Weights of a small GPT-style language model, trained from scratch on English Wikipedia: 12 layers, a variant of Adam for these matrices.
MLP neurons of a small language model. Each row is named by its layer, matrix (up: input weights) and neuron, and shows model dimensions 0-127. Each number is 500 + 40 x the weight over its row's rms, rounded and kept within 0 to 999. Numbers have three digits each.
Before each neuron's rows, "fires in" lists the words (lower case) most often at its 100 highest values on Wikipedia text that the model never trained on.

fires in: "they", "later", "them", "acquired", "is"
L4.up640:541431576533459503473493486523432510529438485516495499514527492509477587501534442467456541500476508573517446550512534595550487521519539525450537437531483447496486556523494506525496541544502483541536499486515474472528483477551499470520529497569492544568559539483501530513531499510451533463497481445463481486582536507569549487534566498479516525587500534490558475430440474475580560516504

fires in: "the"
L4.up136:548457490547517538595524420490453529540521476435476474592572549442522526502495499499501516572502433515453498579515568512534474528517602472500469485498446487466566511499553488486505443479505484495445510474482523481544468465508594442488508516476457470543600446504519515511477491465474476541545562565538493519553495519484555514473479492551485534513574470523494504451459432500480544514505

fires in: "about", "located", "local", "location"
L2.up1311:510486484465532518546538499592504464452460510553477487525515461558505484507498525468559489435526474496599467552522516526505432508503514489483541418531566411472495571458495582490510492513463482528583471512492499472474455492549479479475549479552508583537577465490542501526501505453551497495596469513530479515454553537502456449541530510464485522496535481509519494518526491465598493473530

fires in: "of", "from", "de"
L3.up1421:479512506466545465520472521504522480527468446450469537543499525516503502514474456554534538432482476507515482542516496567513492394503528521571525479472426481562538545510618511492495499498485551521571461526479448449489513551601452460515405493477437526477549473500539456545501472463497522510540531523517405504523522536444539522547531509458564405554451481486482505538538442499593491458517

fires in: "for", "company", "of", "committee", "competition"
L2.up597:528491521495591521496496458534456513564498453445412470547539507472648494446546559486518504525446514514485518626512476497436510474541468536475429525517512501512517500507481472514493512489439447539510495420539553486471539482496486547516542472548494480512459425501476500471504427566505509482556526489449541545481572432419525521506508509464497530539432502516468487524428395566540556543506

fires in: "a", "s"
L4.up79:435513543489439529472500455491577536471539433578487507511460454500477536470412469465425524500534450551494456519423468538509516526542459527554497499571449500527507452501526496524471459535470565533489499465546505400493542486536588475455488472539434463563496553503552508505445575563516548469477560465539501488571505478490482467474498587473524466535546535553564480506452460464487558500502

fires in: "new", "other", "united"
L2.up626:474509510468425559508474504511472529492451451551532473532510468533470591537452486502491480483549504540551499573548548433503482417472509526481463485512479535524526556530459456476500469525508530510486504548522429494450431399502427475457518567455490528507482440468579510459454524498559594530620544496527446464491539447503502468560511528492485526510510450556418461543483445426491564491470

fires in: "an", "anna", "synthesizer", "another", "anthony", "angers"
L4.up985:447498387456473560473470445480535527511445464585537502575518550530456503458488478494415506481521445509485486555520488511592517438536510568486552497528452512465487468458529523478501570496528469516530430445475515504534538476569502526572478408443416546501557523487512475540428442495514487483459521412475436534507513494552527550508405470531540518571509531471420488519559520437468524546477

fires in: "may", "august", "january", "october", "maya", "february"
L4.up966:448435518495555497571472582474546518400450581532550439538452487476550515520473495482497521479493535461484516562518551527531532600483550565513537433509540467503517554560449465475470480625451481498463477540509441492386547485477469467488509449540403545486490521470520545459422545492575531574499543501524454482513538518540514506465512472510491469448490533477538484510493446497523456483478

fires in: "born", "2nd", "former", "built", "9th", "fourth"
L4.up20:500455554476493548534561470477508519478481490474474499532570446465474509440511550526469483517538528463509487557455558486479529509571447499476526469523473518455505514519539529500446519536536427527549531500453568472465472503532458569524534402465528506548583491549537493561488543528414497504483542536572510502554558475595504491523422436502521531489536527512467425403478530466547482456523

fires in: "a", "death", "norfolk"
L4.up1226:516521499503527510472509439495505519527524534511521537558464481487496555443474448476479445507538433573509440565477582578559417501558526514419504490545475567510480520501464481544510516552471502490457507483485532470463491435476528487535526518447505485528475483503463499468483490484535494571495462581460517477530511555495492515533541539459624444535541490554474536450492478488443565532540

fires in: "located", "played", "led", "called", "preceded", "succeeded"
L2.up861:484513540495470524527458479508461544499573439464463483505586436424487537555528438464514522459580480562523463540512508488447533576569436568455569483508505549510521491541501494459499491471462463549467444466496498506477521476475518548543447483503520514514464463555533509538459502446439552386459456509558499508606487459558425506459491473500528490467583481481444505546407449484535514491471

fires in: "to", "town", "took"
L4.up1436:606457432466461548500503501563461506474555517448478468530494441509517480469490476428455447472508451462510502571614528495547440465523546483499496393522493513476542542388491516522452454470545490542526551490524515519506496473555471490514470407470471585531477493528557498555486548552535477594569541508521451519522499527537600528464531582512563519467560531508433524518518492525463503498461

fires in: "between", "before", "bethune", "beginning", "being", "began"
L2.up893:514566516529514551529452474523458591551543485498501516543519544486515499535511451523525528546495490515419493507494472557517527492581528496477417521511467545531517485417465463472380501445523492525508428514508471528520538460501594468511533442516480499637489506519478468505492541533529509500521517380454454443450501456548579536518494489551488510498439627471501485450523524495446551533567

fires in: "had", "was", "board", "has"
L4.up301:568499444488491544519473471476507502500482575467539532506538539440488510494512536513483593542502464485494470478536548522587545462565480491482545441499511493538488496513515502492440454500477552514488527500513467477531502514511495500593546487502510510533494515533541541606485504554516546523507514461441469455509531472479487554467563544546612501439442517418468482484496412522551600475557

fires in: "had", "has", "have", "having"
L4.up1001:491468472483491533501477505485547599452466482469600545537517495475486571470519449477436569534476436473436501530547528549541514465438488471444504424537530439563592466437534483450445446585515538518491470484537527470461532510575451461523524517517502513526494505514579516564475509535586454525496480469509523481521532569472443498472533493458483528453467508514488492479552552436485543514472

fires in: "had", "has"
L2.up585:518456477463442552523454456487506509424555540503524506495525537432542498518505551503487569430572543499559489597526544548516575461485434515452496432516523461512471497545507417451476510499459462492572469401534471445489436490545532490498508506483484481509555428537541512477479497556475546531493489496520473451510494519472472497430592458456440452581545460473549492462542513528576568433509

fires in: "to", "system", "town", "sylt", "systems", "synthesizer"
L4.up1398:526448476496495509526548482512502476535520509515525461511527505479485491490536530337445458522503458483538425567601584523559470508517507510432431486521462487522523463423506543571453527459492528504518527510512534519503533491591488527505531442501345513520462505418532510566493460609551530532480527514498526533508523525527480494552550551456493537502471533562469460458479500527421489563464

fires in: "were", "system", "systems", "seattle", "instead"
L4.up206:463444443573509519494485505502492507486445476515546470510546557518449553541461439471528445507521557481484486526488589531523492444514498521457493540556484554507585468526511571454478405461557571504455564551462471497536460539465466449501465458500499488606461553571520489491536499473489578499514508420496503512581517513484554505545517465528496554539440469423464458494524508531452512536571

fires in: "the", "technology", "identify"
L7.up1210:540513618556509507562432448482447510456512531521516537519566454528484533477477533527528560468484483525459456520453531492480510555471500481466545475544489485470406622483517531518466464456466496529501540479476518509501539473509468465529492493493495544484465537584488480514533531516589506471543547500610544533475520398487559560452478529428473471475493479450467428434515513445464476457463

fires in: "he", "has"
L3.up51:534534489438534556493579477504431508476605535482551502480442518471552550448531490546476559446493469565516462525535480491542495444524447567450544422501494429477454553495511506535459531553589522500535547380540523463503427476493481543497548575519577522481516467520484544536410494504537472548455454419406533520519524517466469489474543565535590494554499502521578433487536521448451525476580

fires in: "of", "by"
L3.up222:406490435539557508518431511460495484523485487545425498487507524495474512558515414506570497466516472504529453495476559505496456495516499521478526428530514581500512505521503512498435524526487562561508439521521475450463452527579491506511511491492510449497455533516560473497477445472526516505573452465485513485522492449552556543479531562507516505530456543523428459481564461451579605559599

fires in: "at", "against", "agreement"
L3.up868:546467461441515531464503488534375463447467537495456478550519455502494507551606474452465494434515481505546469509505505541462477484544522477533556469606521503522430536472502575500480489454552480505524444460532518455466520446551458561473550463480469558509574417499554462547484444496477485513535494488540510442510551566523543469474470464492457473546473536484548480496494482481541492492432

fires in: "she", "this", "her", "it", "championships", "italy"
L4.up887:496515538491536537543544552484490517479453523487504510475414454539479530522516523515450510505471435486590457505510452529507380516516521498462523411556539521442502505514507473543463511538498466525523443500486420473406534510549507529493490504490515522499526531413486483523472530550478509512505548549501420451459492587494449441463532436541506523503527554470477475524486509516484429551524

fires in: "on", "is", "only", "was", "of", "selection"
L4.up532:534430491564442523484481502453494560465544504487469559480515507415450484506487521488512475552525518440492508596491530495548499438459534552505471462533471459552541528527493461398544471541555527537517544473585467481471496578553406451509565497503506505478473524478508502506479520526540465485512516424490514461447547506454473527541488411537560525492490443512477473523487416513523496505469

fires in: "was", "name", "player", "played", "players", "is"
L2.up1432:490510462439531497582501460503514558474490486509501517472501502462535557632531529514443414451532447487517555540488515552445486485504541614535521461499457496479489472496521530540507468506505535502552504527572467474583541486506518528528529509489440474510482444483523520522460470450548534519389467493541477438540536527529526482550533514484516458571500498523469535502469478478487458447508

fires in: "be", "beach", "being", "before", "beginning", "began"
L3.up766:486563491495503558535476502469446527508577456484516454478553532450481493543552501506474580573534513478479500550512479525487442451590430516526502494521372460460543528470583511527439446563560491531522515467537449466474525420527523528463505465501516550634564539563483455542523531500510484514518494498502435472499499486490494531491512541527526533438486537483458478477539458511450500433505

fires in: "1", "had", "hun", "2", "having"
L2.up1181:556460479480481497593464510517491559436456542515571489536518534456476505548527510465518509485446475561521462510539555546525519448484506525513469450498541514512578457462562498567512502467534472488465500376519496493474510486503539426473535548493544533525510532454562506500494453446437543434502526488476548471538470401487395475439520480482516535515426536521525465458501512535603549514503

fires in: "an", "his", "another", "anna"
L3.up1465:494520461430434528488467457487439490466463558509563546559478475560452476460424499499421520465541486580471464561517503598495513512530513496480581439526486433497527465482555445492509537535383482483596482462511474488564496499526495525498466495469479539540473537570478499500443498478558486557570532512554479488465489527447536541480526536493516521540561485423463500483529498442455506449462

fires in: "into", "to", "in", "alves"
L4.up900:494568476422437501468504508472531493481505527582499447505537555529464475476417504537512508443497494566584471560527525468534516467524482541544446505520424516481570528556501516431491470479496516536424473471531511466493501501556552530523460473471514487496442463547514546476501556495542524450504484494456458512489511463421610466555510477495548409492486502440525508589439433446533532500523

fires in: "august", "february", "january", "july", "league"
L4.up1428:539484476435490495540566516485490491478426544463527555523469436477603557509516540453460515521468535496543475577492511544542461487520489538447470486553484474441573504499528523499559432593475496557494544457483553478394500433529519531527522526472433578535452465459553529515464508517495515513509541496558443498524508545474555536503499566482511431465515562409470502491468464483476451509454

fires in: "since", "february", "against", "following", "council", "october"
L4.up441:464508505496537512529471499485482533462539599493455513473530508501552563493528499478447545536501507441526510530516573513485437512521567516448500471506439565415530506532472546505507536591433533554445494474523459482444438495512503526551498487523453443502513478490544486518458470548464504554488482533558421464544561506517533535562446499523521448443483498521452517503543432530553470477546

fires in: "february", "october", "professional", "companies"
L7.up829:527482478482468526541546542444514458480485515472513558467495515533562536495471501542496534476425566506484540538457511544538511558533548509524506423589459497529465543441567454569491487604549468503504499477468441440481584558486517503538510461476491508479482530558485533512441498450555526449451502499584464536469484501499467467538475503525485471499515612537460453495470484472521418523556

fires in: "as", "after", "a", "at", "american"
L3.up204:454489513534510539496501535475578459515536501525502549442511519430465564477528541513527474491477470462506403523506529503506552588559426543535524465534479516466494499494539501626467472472585490509463520512523509493491528514463530569504566515509456485501558536491463484538537565437542464511497590459542523456564567501515539512446554511441556460474479468510543513433481408495462473466561

fires in: "on", "only", "down", "doubles"
L3.up853:510505463491449499538436466496401442467447498433466474526485504488461432484535490516511461578448484496478455532475535540527533502459555527477547484551480523538492607477513541511460497504527501539502511540540407432466530412520445501531596513448568525506556524434513561542518521430544561489491538492529531429527518525532457555577505478513443544498523505496507556528456449429558528555575

fires in: "in", "on", "it", "its"
L7.up204:579547474523525551498542543431493446474508489531501477458558540502442548513495514521476516525405400541569545518492503569583483533530503494481504451568446602500579558433543584535463482562480551520567489458492565518378514495563438564511481459547504578544494475556433466522540533531498567547491588447448512497534582529486533504511508496514482524462445491508488451459541458440479525527533

fires in: "had", "have", "has", "husband"
L4.up1003:535426454506572503536527475472431558518546487457529491521531506442457522435555555491486542427507542527502484546509524493518594482513495504442465475538551496550514502517538456509443519548521456509549481404485399455496590472509468492504535514492567500538501520482476480565489526578408490488513474495485525450515553562477482559460515500547547539554494499493478399415512521478523485461404

fires in: "was", "support"
L2.up1338:477518487505540535518503471473495491531465524421426462476532481533522545530541483548536412496546515471547471495427533561501512496493536490502527471584485474484487554476509596632520445545544462467516560516521491489528513557518542418591511516519543487582524368519562452489488443467510502430469516487503437466510516517454484521460527470502547503583574529534490449473562467551450508489528

fires in: "all", "album", "born", "alliance", "albums", "alves"
L4.up1307:545469513471544479530439494484502522530510521515470455496487504529497508510496432532578489539430432511531520580467504504599522454562480528487563491526542485533539504478543531465529484477430491547546520457532511515481549472433530494479564473435542492561528518535525525501444544524476542545617465551472449499500578436554496500586511474561465406547523524440466498507440477567519519439409

fires in: "former", "commercial", "america", "modern", "emery", "summer"
L2.up838:533509485430550479508476470555497517453487418479548461530503461450585562501461531520476465522575482501498540527471498470498450546485493476490518466521461473482466494515526511516518483498523528461545516559546446484474461470604558533518501452455546513600439478519460565481498546454519542542536442511569499578559488508527541523496452573512501547478596589525521422563454473472493519535497

fires in: "0", "series", "same", "from", "some"
L4.up935:454512488529439520506509488422507549404485446533537482464483514480504497539526512441480489523486504513527468556501577540520500566515527516449487442475469402436526458490452503529467503533536501531502510514497504452576482484493419520523507493476432486482447441538484529495462516484523531533471526539477441477457521506509553534500508472545515560513519474511502500441552516461539463462547

fires in: "the"
L3.up905:449484406475485526515488453506436499459501484484513488528569450549474462452492537486424535464538419546513485521473470582480440480582493537531474426549460518519499473539561450476459497564417505530474487429500452491534536518525481509466579520449457462530526476535549538428467526509445576570535543449503483486560575461487475531477498547529563555490472554513438506499470498506561498551488

fires in: "to", "would", "could", "will", "should", "town"
L4.up779:507499449493442522537497540505487537398517536519493488537507448557473504438515478437529488510468466485575513550577539539570525536464535532474441497507491491503575509446527482442545515499519490554426487456505455513477458543526472583474454455537513449567496541516514448477499484533562516493499481531610497519513494546459561478428494559468471570533477452463504484516473502513500466518506

fires in: "in", "during", "on"
L3.up161:551541444511544510573454511533450461492480489509556506499495522522486523503479504518546545566492504504505474613452568547431539432478520618470554448490413539483532557452487517484507556488477537541496514471527527536509473458499482468531522478504589499556477475488508509465476523454489521495578465512495538500549499546479538547427553465518427567569522521481513500466569521391569500476530

fires in: "to", "not", "we", "weight", "t", "weapons"
L4.up1450:526499459483486513470495559504475463520492465482514483472467465522491414492502463409502493520435434491542441519474522436554488529524483517556441499491484531483446515444516517523455605492453489526513492434507511484514537489546496530511454451491519415620525524478503476506505561534455503539550478529520490517514550565529505526565540543506543507562588441469452500508487481554418500505508

fires in: "august", "november", "february", "january", "october"
L7.up551:531520509480459519536420535462473471393424576482493572522430457459493516495519567502455443488460552507522448499537574566536484509460458532484524482471478478486556588528501585486549515504513517514513543400492554535424484504580485489502440488499430602449487528529479484603463501475519474558430535485537451489530500476496476499489525513533499461446481581514496468558467422478504447472465

fires in: "all", "alliance", "christadelphian", "data", "albatross"
L3.up622:513540475532482519577496578456477490574513490428478490488494483506448466480506507491538511453535511482552495529421497465536536522546466531565588455526522465507455507492528537507499516537529584515543595434486475462507496485549526555530534457472548555475509481445492561498470455415469439483626484465510454442554572461478546419544483481499470500557438547482450465494563466525521511480431

fires in: "of", "for"
L4.up1453:477518510498483506522436509467552570548496490496473521567531529505479502517496469532541434515501454515543445522535444464443466459521446543449540502581490503533508547530464481448473503532486546507527525470540523461443426482511458501494528487509489479517480474513502468467464460508470534574548492557430418539508522535464516543559514493453524468535431547522434458525543477491516518470505

fires in: "of", "population", "county", "august"
L4.up497:509478481511539500561481474621508577518479492547459503523484461462432571473500543501519472438402525431540487537505520547468461422575473546569477512517481543517599525538516480386455395530526501517532492489434496462447501488580546527518473455509500515461533473479557481482539510528590481485517549564511411476530512482473491484513512495484538482528520512503442472554602503558554486465511

fires in: "has", "check", "have"
L2.up1080:494427463404495541495475464527428531497550451496499479462496463421497523505435507505543580491523449528544399504520488514543505471581463485460493532561525501477542463518571438486431534513550540514490475389526485492552511518527512466553535475495519571486548457538535503543481557484471453504399573438490538434464533537558529495454559552483518600512516450449515540447537513499501522548524

fires in: "its", "the", "s", "his"
L4.up67:517491512514431526513490425470486408569474508483523477491522527568529553500494493534420567510534457475486453540545483530493442503550458545469534478532561568532502556492549446486465481531498487513404498550571580453491548464496501511483534554511481380486548509545523478450472518502492476510502579555444432506538495454507517483440524513458459479506482562460506487532530477485464546515503

fires in: "and", "records", "god"
L3.up242:522530532471506522530500519473504483485515454505437466478483474532463562521456516571504525506553440528577494566474521486468489459506492521483511509531490514504496482507541456466488522481471546532506494449587435534505394533556493600447563479487511554505554533480523530532491481552568560525456543513480534494460496547518499500477524514480525567498499480473447481448572447487453470609484

fires in: "a", "after", "as", "at"
L3.up771:505502463456498570480492497479517472397509447515487516537551471502452553509444502445467539493500549472514461481483596450513456533558516599531472488555413499484472485532553537536509503639486538499510502527518490494466522462544535444528524461481539468552505471571472484456456515531400541557521525591484526433538530464537509489529492522522531487477513499488474448461475528482427469491543

fires in: "between", "february", "december", "crewe", "january"
L4.up1349:453497479504525534511462560450463552468485484536510536495489506474456528492448531488367512479492437557542453556492554546507475538490515476529501440496425486534557493484545545558507440505541497509428500458525484459474504495578451509493476536464429497517462588494462485469494490436499451528544518521554566504478527474520521475495510462532510528506517412532465541534474451498545516419446

fires in: "september", "april", "october", "november", "december", "june"
L7.up834:520428505489529520513504539446521552442470455460501472572438544433555501494523566556438496475524503593582558503498578540596509562488414549517500442504465478547488564430459539490509436538488525490477515462491529481474619530573513411513425475448466537486512523436442443450502527492484487537518538490556476601495488449449524505469465511450505589443468535475560459514512446510547483525474

fires in: "december", "served", "services", "service", "serves", "september"
L2.up1072:464534485469544538449513474507459459472514513507543476534505451426500503526485489507535500435444532584579486556595550538507450538509450566523532534495506484485488517504506461465532515433552497565473503504521422479537437450559470461509558434480481573538434455453500529483504423519547524539523464511454587507569455541446513536530473544529507484551460434516542436565460504499441550497502

fires in: "december", "february", "november", "september"
L2.up1526:431482446501516502533413512545503443466543514462462485485530479448498508530518421421482462470501532530531474567497515588425467551445489544479448555478439507438419527517547538492517478443487521515526515497547427398444430448521507426528536535489462540486518508435485466515508535419554464567485493509497578475508489504497538519514500492491479513487436529505550470539511434445480502597536

fires in: "on", "only", "as", "and"
L2.up846:497450505511514561514474469490508495468438527487486460554476423456483462489463496479449479483561433567500522509481524466517483453504453532461529502511407510513579584419536512487495472513466587505589513522505516477390495557522497457480605471503494511525500499565528572574506505464620451524497473501476540498462589545463495479544436551491480574507481516498497466458578529464477539519556

fires in: "new", "news", "gold", "old"
L3.up1530:483458496511505510545493532465527482520497485515506525524510504504528544497491467533587435452530515513616550530506508549458509461494527525543474401538501520524429607465541537496475458565490539494448534522515534498413527504489416521506505590499570580532524434464561481502467457526530568529526516529501474509486521540499482482513452442519464528519459431567449403525471410508498525461490

fires in: "in"
L4.up748:536514442511476498564559522499558443477464426516508469505460545511436499491438494513517538497528488490600516537482598524492492508521478552529445521516515509432546557587503424446437541547415516533478476475494485524443476547581508488503435510513473561504495491528478477517412511527499510461498564480560483497577580517439599550534467456597495499513604467512477537528530449443531538539512

fires in: "as", "president", "appointed", "that", "became"
L3.up186:442522502468504548509508469492512414496506577577475504483531509538501501464546501461513494465420501569470576513491510557481444571458509452474534444525487527428469551552508493446521497469480537523544457544530411441512552491542515612484544491502489526572475457517549489487504481421522555545519516468524506477496476521508475470482490530458566491516470499515533444501513538373543534465524

fires in: "november", "for", "after", "norfolk", "new"
L3.up1527:461486546548496506486465474535521526496482480498538550471498535427532536426537492486537506525474480438502492542496568551481453531580565504490463496485504452516522601426506522596532484522444612521528473516570505499524502511503524479482482466494465485533519485486569534464497545515525559532505511479449421456510491526492439528477511595469551513453497554558468488492499477469477522485554

fires in: "the", "cabinet"
L4.up595:515506488458400568554536439484527567507532447467513458479540466532542501514462493515544511397494475411485566506497520551551513534546437504459439506559452502504531451488498506468426466569478463493479466480437441540515549470502554531526517603463446479513548456520501488443495536494552554466550527497497421531551496551477470594403529535542524506504554471456549512494464468497545483538545

fires in: "a", "following", "followed", "s"
L7.up1420:531464470561469528525510538508502461467423521470493526525448449529441456514551552519453484542514535515477480595488488489560469465512497572566518476558502541477433520549542591539486464612481516546468540497493567430478469466503440490508494513542555567508523483395566482470488527512486522484551526510483515478524455535451532474439528505566515485519513537522490561504493471544601521476543

fires in: "as", "became", "was", "of", "white", "about"
L4.up953:490539444490466525467522501544519534481478518498490551466476492505495502507548424528566514499450472485528513507510535590512487517518511536511559490560457500485550513565499512523490544570442540516466403546492460543484514502557469519515537556481529509569518459559606518529514529518509558456480524460511508494502484434488591595516533443453520423560491535516495435514499514471519538524451

fires in: "they", "system", "tigers"
L3.up134:502453498491512559510526505518519488545485414547593482497573568506528539500470467488518492565554492524500457534567506533580503547502517517436491475476460545493462454509505469509457527489541512517446552609523524486517560511503458472472539474530507480503448458432452486570476521562443573492534493447470551511542527561568469559513579507486489486485505501516506469447508401487502521589503

fires in: "as", "that", "science", "score", "theatre"
L4.up483:554514514475498552542498466514548449488460550531507468521467508515545533479507536495545466491493496563569556498537544486537439481574521538436591504530474497473536548508508491527506420489493480514514523473561466485434484455538477570458530475507445522560463594438518517575478595503533557606537419493526510511504552501472494475472557429420555475504518433534448400443584511504523536532450

fires in: "september", "december", "alberta", "southern", "soon"
L2.up1530:487540519440475551468495536516485506529516426522521500497509516471482499488490477496462554466467604520480429571479490551492482508509487540422560589500532604503485520468444502438519436468566513530489539515498481456519482519512514485457473479485436537529520557452459473480447473395515485446483448464454569474470550473483459490500539529496527514435487448477515434529474351499501576523474

fires in: "in", "born", "by", "on", "of", "from"
L7.up557:545451475499503493560515464407390455469505535540520480443462517513454532546488521506560577480460433528533546505495464540574511518534447570457457437565470443476564460498545536498498488456466465546569520524490545447509499454576473510509591518419452517528542493472515526552484490460500533460500545548493502497467536540482495575516515540530485515517437505460403477520505473449522469532494

fires in: "april", "december", "september", "june", "january", "march"
L7.up1298:500438531492479497526514576441572554455469509474502472516488522532567547495467551540565521449446476604541497559493527528552471509565484529511478468525482538477489500456554587607461469564454528523499471553534541478479516506575496489519532561513397464571525502466499498517496526524492509420470546553507518460547467560484435445434519524519478417436486441421434438478512463490510497483524

fires in: "the", "s"
L3.up899:460503506526495528555428425560510495481455507443516506501549477519435538465574469485452539501512513560496526559503523489402500478520439462469542496537518471497439482511563448458522514557534514482485481462504570467492445497559519506479562530451501462517508580537532538451487457556458553483482520462585465456530563513509513473476484550505480539519426526468516493418506458423550496535527

fires in: "on", "only"
L4.up181:480420439513432502504479445450533597461466459536461568444493464521543493432512516451488499418451423482601529507478545515592535485537540516480537444546408487470537572505555522452488572545530493527565544540497470442443509577500460525481511480537469554552524496453509496518505562505560514521517454494534509510527537501456471429519495513431454466489513515473469435498481475451475539426515

fires in: "on", "in", "however", "after"
L4.up705:534556480509474522531577489489435491476470482530501390534473505520505485433397520539492540496475575504556509486496586570512484514470526521506473489504501520569466472512555459443565502540480519542500487538478560407467461542513587449520505494495513506499520516522601465481475511497488500433560499510437490488476426525569511551488518481530468537473561534481491502427503490451508544461514

fires in: "in", "interest"
L4.up1475:570482477464513509556471536492553510477490446499544480586446493515478527474551479550466599485476493572516457563444538542521544425505488519483545473487510481503503555467563493462507550461480490491498459540502494536425474480622546531517530515478424609557462532491497465520513482524480555492535506493525502504510482546527579570512471515539485509471580514474467505564536491443485549483546

fires in: "0"
L7.up440:444460459464468460536502520578456493446498560554524524524567459471477503528510481461499536436449469555522443521486519505500505524519492576464572425498529482502492521486531532539472478420480506540614456524503441450507511449526440504564537520472450551534487454524553499473481515459560484540445543490468485477476441498520506542537527414577476516433498528510444489507450558455476546466517

fires in: "the"
L4.up1089:534491575539467527448435465451508578466503534453601518499580453511421542464520527476520523458477459523522510481542515554482428481505515535477522488500503523495491557494598474465471508484408441498559443474554485482523498551488491514519521536446472505520449504531445516486446472525519492539551518577460483541523504473522473579530542557482551516466459416512473503523490458482528510505494

fires in: "1", "0", "10", "000", "power", "l"
L3.up1503:480503453529505555517481457538378489437512484460474454550501480494535521515516491488547450488478504533501463519470497559445525466434508481504492404487469464497471565521559465532511504497556610554614508493509438452469491525459439482555539492528549523495461514494533437505545496524463549492502534565498441441487458544493530474514528477447424569509510558484475488475464530499472480438547

fires in: "not", "to", "executive", "structure", "at"
L2.up422:521535459457545521524514531466462506549427476427491429448592476517597483525533477506480453457395495522560478508543528452430516494536480483445441471517428475466431493492515497490486537471555537506528524494495508471435411525499479471493566445442517441540509485454523507444485409459460555516516540437484476538491541519433427501539511582503497556512550440516477487510532477454477507546501

fires in: "which", "thomas", "it", "italy", "this"
L3.up1084:452480571505533542568511541491465451547468563575441415548492524477564551486544559522484571581443506524548427546540504528547556464543468531513488460511498491428513499505473451470509446500527521554512542562495465538528519556524494514533557486501559520556523520475548523558477482543490470544504526544579491548497529572486475510474524419419524528570516501449519427423520497499569509539530

fires in: "about", "royal", "against", "year", "ability", "agreement"
L4.up459:470513488508471540525491444530505548516514527502532491467475459532472453577467438453482472500451428491522495535513485512498485458514354521540482431528458547480498527464586545544388536445475491494468531529565500511478500516491450594474533520532427533626596466509536463521482474515526526585628549466499499474496495499511490444526495452488480446532531436527489527538497533477551459444461